Weights of a small transformer language model.
Architecture: LayerNorm before each block, untied embeddings.
Training: a variant of Muon for these matrices, 175M tokens, 9208 steps.
MLP neurons of a small language model. Each row is named by its layer, matrix (up: input weights) and neuron, and shows model dimensions 32-127. Each number is 500 + 50 x the weight over its row's rms, rounded and kept within 0 to 999. Numbers have three digits each.
After each neuron's rows, "fires on" lists the tokens most often at its 100 highest values on Wikipedia text that the model never trained on.

L3.up557:511464563462587467557552507527579538602493479573411490533406534515513454528479426392422472454557496454521498447459459485510508529485485519425473551489500444451471521437584497437488507513527442551462427447498564561514515500448458486462457567512555422424501561481518562467404603552521538512
fires on: " of", "–", "-", " the", "/"

L3.up217:513475583436507473472513475527482542518539493479510481556618449494542570530483585428541459421508542399474524448499511474426431514445484723432512523509475558535432527417442537505455493441462505489578470482450493569470470446518537451475422540424433407459475540516512468467511525515472504412
fires on: "ing", " j", "s", "es", " number", "c"

L2.up576:465518466579499435406566509532580477515498526527567510473511463502502524416441552532519387511467574514515469437512494489514493465496589531498476479526436560538470483525467456507419456361492530596527580512515482483486476537531510498528487587426448518534548524401480493558473443551455476445
fires on: "s", " World", "/", " Human", " human", " I"

L2.up645:526480516501489447481473432443472347412450547490462408540509538494499485491493486458545496555486476449459604579444455564503424455482482509584505522580527498612566469467526513558399524555583526416466640450455490510460548404639540514472526505516536589525550477477416505481552433511602523556
fires on: " his", "s", " took", " their", " came", " its"

L2.up376:564465453497494515568563575536547499524489481471529462462562480523610553480559464556462496552471517426441500526512496505412390492551528535410424549472552564575542526500517512462419583487494582544531477475444481495505505518486521442610560560488538518447482413501474514465510450491536511443
fires on: "=", " fl", "The", ":", " sh"

L3.up120:559505458523506510462506564520540456433465452573521426516432444533509479473427468491548484439524525550541506553565521512578499539533524442432532459473533444503514559529507447531409388434519461567449565512445465614600548521424469475478636535615472437589579475430486586541508447560475593498
fires on: " of", "ad", "in", " /", "ater"

L3.up485:492472513422497507457537468464509500409549556600574428539498474511494453428494506522472489423457566513446416434493472486506528601596487468483579490497473599523447455426557533538564517469552395406556489434623528444543510541493489459597598479503533611504547467501434482508539550542554554529
fires on: "\""

L2.up206:573452510415539432446509521474566400457558550503497459510465527605491585551568480531500465528455460508503455496487496514518477441481439460467494588535477530548496531570518526542506464456447541556521394547461397538433569468584501491458539500477483509490459478480424475429551577437492489572
fires on: " of", ".", " Don"

L2.up536:461447434478565507507506440531507528496454483497533446626514459519541467545540475462554529558548502529504488532557517506459456574550518509431504474530455488479444526476504490546419392532510619495551511512456513461498453589526475517488546523354511456439471443566610465502450524606499470538
fires on: "9", "1", ")", " ", " (", " former"

L2.up463:381411465451542489553391439437511394543468517473564447466464470506440461517470405483591532554520452424481488540506507589458495536602523405466498547599493445495520498487549571407475484498440512466556499465504410495562483493516411555507531567522381481501501532535492559456477434547602508498
fires on: " not", " be", " do", " ad", " hon"

L3.up447:522491550436575531413492437482489502618536611501481516479452543506580489474437544509518492434489487513515561527490480566564515538400514496426542557521487589515504498508496597454457598521442475440557503434541571566453450516415542481598491501404387444425472463476496469511512535446547506502
fires on: " the", " sp", "p", " his", " of"

L3.up152:512428488420508554507460426514545532537429531470406507540602541483534478506413499460452457491519483517467472519488511585561530412471466486534495566470423574523467427494416444499453421417617514461525556523484545516526526515587492446505427453458553505454447530528575489551496538402552535514
fires on: "|---|---|---|---|---|", "|---|---|---|---|", "f", "|---|---|---|---|---|---|", "|---|---|---|", "y"

L3.up627:645465535468404454484464491530462445430584493575507546447461478557505494400427472523512495485535436516502549493501504586501488359564550458550468462539452549487444501525401502502511487533487512529476438467461506517401562538512453497510474550557434529490547469529528443461442501520516460475
fires on: "at", "c", "as", "ed", " place", "anc"

L2.up374:538477462553443478538561431468537628467488575513441522504447503439540501535529471496409493464543479612501494472518493612497400510544441556433551470498379496434512565565496473525565460484542412530496429551616450463490510577535542442481517488454501556449525498539581578516566456511331526523
fires on: "ed", "s", "ated", "ary", " Canadian"

L3.up594:528561576464589553568537481496554527608410586504502470466469450409454450474467474444519520513435437484586477533480513537507445496498408419510534566530509513416532448476487410503565447474524469472451559490499532441406544399471501487518462471586538470519555456527543469581495525470432489623
fires on: "m", "in", "r", "urb", "ent", ":"

L2.up91:485461508495486532503477514520516429519356402516509472464596353498494491494425552500525558533514468582571461471489619490494521530482504519531518476510406474521492512609507446482531489411444413527424475492507394415501527571436551547564451489486463501483417386421481435422504534534576640524
fires on: "ch", " at", " death", "born", " wife", " up"

L3.up312:469438464482556483587488477433456555502597468430538486584496520520466427529505501476465522411589613461605496494455513521619508492510527576532534484425551474516472441458530484452488550408523434416488496485567468523465517517571443472426413585495588506495496509494484565483544488558427548539
fires on: "is", "s", "ri", "ut", "le"

L2.up203:505499586395427532483545538519499502502406522589541485541482452469493443529486485499428465435462529467601475513474489489462425498536482481560438482479575434501480434519442500453428509552456505486451390400455469517478539474384522466478515547620542515416547530489469558492497612478458570458
fires on: "ing", "ed", " wrote", "elled", " called"

L3.up748:539544528508554544445553417440496469533559576466489461519524481583485549497499527465440588518460499442512420475562552530586454438505431464578548481485369429533568531590538407478455510515498421541615520497467488512443510468501428504524484507590480460530514481518397557488430430419550506456
fires on: "es", "ed", "s", " moved", " appointed"

L3.up565:484514358575435465537456479534456518475585512563467562459476468552434524409582600517395535497483493474523474411495515633532500580538567419501514514492469446512528568570529477478549525536436456559504495532475455568462498529485478500526513563500505464450512430621508473565440523536496467518
fires on: "z", "o", "er", "ch", "an"

L3.up528:547556573491403477591432439481440557348589514538486564452452533525504566484531573616490511501564461526506467532476497498568617536480452513473543490496492537428488419510493417578485502487573541479501376561514388440444493567548563480540465454529412488455486509434509507455471533576478450542
fires on: "-", " as", " a", "|", " such"

L3.up368:557478513487478495502446484446512501484543444543422451394560571528506453506536512469554532537529508496506540550570540486421608445500492516512587530552481493555583553549436474391430400474500489449468477531563472471585534582482399515520516480476556419481496478504417496563567523552484574489
fires on: " of", " Party", " death", "|"

L2.up27:511521485388464559536552434579529427576641513477440488479534468544455538580541444520436487424550485494567556458514542430478492517499505516541514530509410547517496471514590411399488432427546539432521468509495500477438527578431428410505481586500507534493467600489438553587454498391522465450
fires on: " of", " years", " way", " days", ":"

L3.up45:488484414506477514459506589404501504382604492540479459494465500521563527455514546445559508521474506446497559503435449539510446452559528410539534484516463496433438559518378457419489580474507564414472581505498481463637477525570510427448583556522505507517497497475484485546576512549531512470
fires on: ".", "T", "UT", "/", "O", "W"

L2.up279:545489466495459484470514501567566431391407556442530431540509386445493536555510514583503534465495471507426555568528382464400511563485491636565495437599418465500501557490516453535444418473604450390467502423449526590463515568516476483474554518498476543558474523519513481473597544568554514444
fires on: " =", " of", " for", " annual", "ature"

L3.up669:520565558513532491301553525488437477504509551540456431549479479493431464495590467486601441515524459494510500417471444559488531508534532531515474423500523588525534444545533553553466540536370490540503454499480468444477473499514504490526509510549442542398438558643565527358615496538589485464
fires on: ":", " as", " was", "ign", "out"

L3.up539:539562410519464553467522481567482538561579460540538521527491664488541561511443570468539543521512451442473418460519477531573518524535502480480566513519454483410520455562510526430485441437520400469522471489539461518466551552469563641499465488539444454462495544474462377447525482490524467460
fires on: ".", "3", "–", "4", "7", "5"

L3.up659:448396469474487496569521551460457550552469594517518597536519474486451399562466583446513526523556489475538537483500480502582485478497432502461367550419576505518464566470519433566522430463583405507492506578555497537577462571524441506502444518580524493578547589474469442456481555467448501520
fires on: "ok", "ks", "ens", "ols", "ig", "ort"

L2.up730:484459390399440485500493485532432401613531503508482483444505480446554461497488582482565559480460481435579520535486526512536518467609581520523456471494522437621483392487555453507405521468488405386556476432485487471517426472490490480581531511473560515569468536440496541574542388534581453585
fires on: " Al", "pl", " fact", "Al", " ex", " comp"

L2.up37:562481552424468435465470427525650424471478538522466503574493456462401579547544520457492383420466572538553468504516496420543574520510539553476552416565468458464468484628517482534532484530495534536503547429411517437559590511548463586580563560491483466481448514566643502512468533387485497477
fires on: ".", "\n", " of", "s", " Colonel", " later"

L3.up590:454456491545417506487616466478516483476512495598498533495427516533506473410437466501492551463459528502475434540532495416480559551424485576455467565458521461570469506476549407456467534487534500533521425397583446481413526557496502453442528472542483499559541413485552583500579428532462584389
fires on: ",", "9", " November", " October", "8"

L2.up767:495457411481487495570434544457477496547494518498496467559529539505412511396403478510474467515563472464511457478461414481543538502518430432426574465532496384474402456498525505421566562480507438502393466554457424475569552535510561494512451477421579575467490494514524555475477501523472554576
fires on: "1", "un", "ing", "s"

L3.up516:510478438424451512509496479497500530483512517501441527504456529544429492401496543430477475479598461450489488601492549606389543516481514501500585439538494459493461504481495480414518531399491518460459488508435632566468469481492524483494414633439469457503517488565538460580510474462581493448
fires on: " to", "it", " and", "ole", "il"

L2.up249:557522528469419427466583417485517499438524479481490416451460400507461583390376503464494470568513395472405476440486497523437504495469501495556476361666483460513486552505529458560507506528490458495524589471498510487554546605446526491616521478516562493470476496429489532562547482545562442427
fires on: " first", " west", "TC", " north", " second"

L2.up118:517558515507496493509458508460500500536458530484490431510464651470460541495563483533501575558523450480447423473507478517539520479479500561557527531425561595449508546482544452496444508473494468417518481517473566572516528527464419483428504497511477484526538531507502423487473560452549409501
fires on: "0", "4", "its", " years", " members", "8"

L3.up383:535624472504457473562497511445533608466498496484571553469463491512534441443500462477542499455527502485361445558480458537579597537466485488469502596495482543499481465428494503456445446521426508445476552456431512536522422505344525460498441534521566485527433557486515448501530415509478535509
fires on: "o", "on", "/", "om", "it", "il"

L2.up330:532534496508538521418544488446529486463527583523424528441434434575478548571511424527428540431505484514534425475451454489463465461465369510585501401602495501553490526627460603543497509510436485441532545500470525520506488457443529479480598451478506500526529505511563553499501407523554550545
fires on: " ", " of", " as"

L2.up294:527584507481451486611545463554589445499466579448553492466491482506548512556562425502527535566527464470560601526406589536466468520512521508507460428460464417576565552510552425462552445559554541518664468497497568484510584468391550527500532463564467474456524465482462541456481468573529414550
fires on: "born", " age", " Website", "ally", " born", " not"

L2.up193:529531525501503492541502502551533433455552512507447475558485534458531533465616520587505510478496438448502461558526582528484493493471385545548622538644535462462396544540465613548390412509517451433523528491481490427532373509599536478515543515566402477408492548559560569445546513510506485548
fires on: " c", " b", " performance", " During", " for", "During"

L2.up135:478489480488411450477494478435437522480512507531486461508524413548508492393518490453435479539606379482524494481470519586526492453521478479431528426544522546397485530481426543552480493534520523433539478541503504470535420485473518493504602590575437488506468522504500536460461414582506543530
fires on: " as", "-", " en"

L2.up48:587495474551406578403543434547491467535588545450421521485562520476479499467538430497468466553610517504483481457470463498478413439432401468529459514486500444499583499483455439494407510489608472441487553498469513497425461514481543550486520491504535511444547466556479531431531483515527522503
fires on: " The", " It", " On", "ought", "ing"

L2.up651:494459466534520448535444473422565434429466512544585527490607454503533552523501514538451430456473591499559476519408421493480450469532451571457535531533480557529494515529456497454568446574532410470440497431559450565419495470520454450579546456621549501455503464544581575458487593547525542462
fires on: "and", " of", "a", "k", "ed", "as"

L2.up302:501458455502512498461565513395564426568494524508476455547546559513488553496568541555486471511435521577559500453481525502566511486451507497507444494535462549549558479610494486504503462537406504523494483530525437488403458525497471420538423476422474457450494497583564557494462490474502552469
fires on: "s", " v", " years", " field", "ate"

L2.up1:588528439462555580529546523512406550459480509545453509442542500549467559594432485402544439498504524502536463531477369522479435513477443573487488539494433440612440400526497516527458495482473561516484546446484502540542462543452484466481496550573450548385565524651496412594517552467435481418
fires on: ":", " of", " The", " the", " second", " a"

L3.up119:571568502395396414520506621431509414568539502445420431549492528552563530418502516519577448476532409508516514546548445544501573633498467475541640513396537564517494526519470500425544519491559563572421401495469451556500539496550594478560509494513586496416492521506486506527514509481612488494
fires on: " in", " of", " than", " along", " such"

L3.up255:518413520489550471559421531538507503470553443442534505482398623534617517522544612488489471483598501480467520551393459501492542512548570462544551587511538506464579482428553459513420474483497523473553405554531455545554521597551476542471489480520424575513411577500434540479503497467505522531
fires on: " his", "re", "he", " he", " she"

L2.up476:412527468472486458546419631515517422507465521513520470528531491584446473524556494376497522581434431560525480571439542519555518581471548479538512530507556531476479524506511428501489461486513538450521454533470441491461441489548433511537464403543468514509485519511458466512557549524448623397
fires on: ",", " and", "9", "0", " an", " Ron"

L3.up365:547560473546475546421502501497504469498487510524531513464521377476562460446458643538578467533423506445419489447532476510578588482472443575589528522497385512596614450510473449362501472469505480472525517404487506601522462515500569439525528499532521572564576479552519609489456521530508518504
fires on: " also", " in", "als", " from", "ry", " have"

L3.up626:536519516475488434475503513610524400404482512513512398425606522489444543543537488473515519478498543482533480508485512490495525387481438505557489469515454503454494437483481415436520418624561527501633486519527506491489574451481507475486520478486498559501488540490502467336541446412356529518
fires on: "ing", "ed", "ors", "ic", "ary", "s"

L2.up367:524468564483505419452471493582478493596423599404493453434497530518412477475492502511505498501560485537448478491501480553496484510524507544450562575514442492448491473445562489464466428532541408461514471559591537512529474595469479517473464553543442579528435441515517405478517539569484439463
fires on: "ing", "m", " research", "ed", " through"

L3.up307:409506522518544518563511408530498569559457434496444536442506541399480563489428447505517481412528475399514525553494527576487484488507507494457460514557482505441605527428547478519516533507480442440515514439536530479444519509495496618496552552450627478453443556575518510536543494514513531531
fires on: "s", "ed", "re", "p", "les", "ant"

L2.up477:433508491482591512390398465527442500504475466482442412490541551511494576485528556419585557547518482510558565485528468495482594465485493535517496560554540610473467534506520458466558472511393561441483454449476408571581561550557518501521483486559447409480551446521443494459562444487507550508
fires on: " be", " he", " she", "8", "4", " did"

L3.up414:482407503547541497419528498527561452567566528480549467524463538526513564464526525462457509432537475545615508451593378528566421551475489468501526563505524458444479483477374518526413502476511550504433477542441500527494510476516479539501579509583563528420534474476429416553510595487514583557
fires on: ".", "c", "s", "g", "r"

L2.up280:585599482553526474511520575531495405458443433465498468532507435593481571439499521460471362425553526562527467496443529371611513551480579514491475472530386479534472476576446523492513549516570444500415484523385551576478496439496543586607535563551484525488487509511432567448570537435556594518
fires on: " to", " University", " with", "ated", " from", " level"

L2.up715:498534572455441509463492549388468487424507578585557417518590483509497514471552484529536478533489535549462449460564449523485490417546498524451501530552442531490497534486581452554474493500459506502557446492522440552492476503551440567452530481538484441500568588550533530467494422369572584513
fires on: " qu", " w", " each", " wh", " pr"

L2.up328:532530552451386454409441498514531464467482519500484393497518569482547550527531512546583457491480459615420570533485551576407476523436477501549474374555527467487575421517458514569474450522604496486451486460500595487510449519484539487475569535453558525586565447443517531479524391457574427577
fires on: " b", " f", " qu", " l", " str", " sm"

L3.up527:457520523505414498540533572452453491571519429512466408532437485458476400498489501519521498358513479475486486413513441555509455587550461437562503505532488502495526553519563501509624487470550530495479454541578578565479443533585522491510466486574487437571473585437445424543551532560495516479
fires on: "id", " had", "at", " $", "it", "\""

L2.up247:529425549515467442584449465595510467477471525463455493490430523464506430513521517529504589416609431418513525478453450475491525558515462583444513577517442430500556575464523504474537461526430475422464509519442544506496561533508514534514518491477450503578474479511580419477574539436548537441
fires on: " =", " of", " population"

L3.up146:483429532525536501487607471510533518429572485411489538524536514414413469419534513330564452555544459479510474547541609518482445442497472522429429463501473501453477464493473513533515467505588477519560507531519411518559394470495596555455537491514475521500641487580470477532482473529543564545
fires on: "t", "am", "T", "le", "et"

L3.up532:533583486524412537575435504532564492558478523459525423501453477459556376480493554518418474527434478491500523504474456474474480430508518498510510530493646474557524522535448528500559480555479561488504555531468429496566526554617574552533454587475578507502535483517522521425485467591554463544
fires on: "1", " in", "th"

L3.up492:544527541461447501591468508526444473482522526481466486482525512435451447470513488526461459472435531494521490500486438501543457404503527570469499452483523480539514510513546518435517414591509468532527517384513481415445499560508530517346506440481431443483557480552564543430556535512483497482
fires on: "er", "ed"

L2.up498:548516480457520548451480465459467493533512608505517447498433542483462595469431406539479487482491506495562420516439583524545469471486524560474559486440398514428435468417512434461583525525516522441515516582576373421490582533472455533420422458504534415531492533471488552476498571628548448446
fires on: " as", " Sp", " episode", " her", " close"

L2.up54:475514526463541516576437473509562475531562484550533454525504571535404503445472514436553550528576517520591585527542499532585449430478547393498470503409535523467480523471544458568489498447548403406451464472488500506526542508539525417530526563495466503467483503563503509498515499426496550481
fires on: "ly", "t", " g", "ately", " to", "ing"

L3.up577:554544451533517470596534522534492585522486535562516435509489555480383471511489443556468417497522542526455501437534592525481419603528468525464467490605457509492601626563499596449494587515537531541592492466521486415529439541435515405523532507496416428500488507512399434390514450438554476425
fires on: ":", " number", "ograph"

L2.up418:524460490491564532474507451554507551581447515599567511507458509490441504464450503381554446402477487488421576598595458446560498518518513524454520547486497439483441517531416520542413433511488454531521563401465558498420399551566595537510458520447511576475446455481494600421517456475566511470
fires on: "0", "8", "9", "1", "2", " northern"

L3.up70:470510486514542495486541475523379527432453549601458416499494453443528529496545515496428466547585531464496463473489569550497526529526493596521534499517480459482459525511533545526501461400503435556437564437506533627533481531486451563546517526577571415487504507450484512432621548511585608571
fires on: " is", "at", "as", "ph", "ah", "At"

L3.up342:573468593492471540454548420406553520561503452415494480454454584481526482423525498511449421526487538420520518535557416534479495503490558515542499423586543475532480438497486499472481548498489601558512502448405570529435534360467536462439497548553496477545503535529487501491574409501473572515
fires on: ".", ",", " expl", ")."

L2.up270:521555517555466589430583603466529467521531485493502542438453429588526521550501458496491473491470499457563528457528527464492474548394588384374455462509570462525456492466496550454437453445538506458436514499589470531441460467451536447578525505538431469513484488449545524605424508417556519460
fires on: " that", "ater", " That", "=", "mer", "ory"

L3.up218:520482483496469537484471437577528531559486496510513493544615460496531477461581546530463498500465492559366447506430464539493434580442479483493547447467571431505449506580451556530515350527410466486499553545493464464432438515533520482493440538483465557472524581491447509613491492489501542468
fires on: "f", "b", "ish", "'", "n", "t"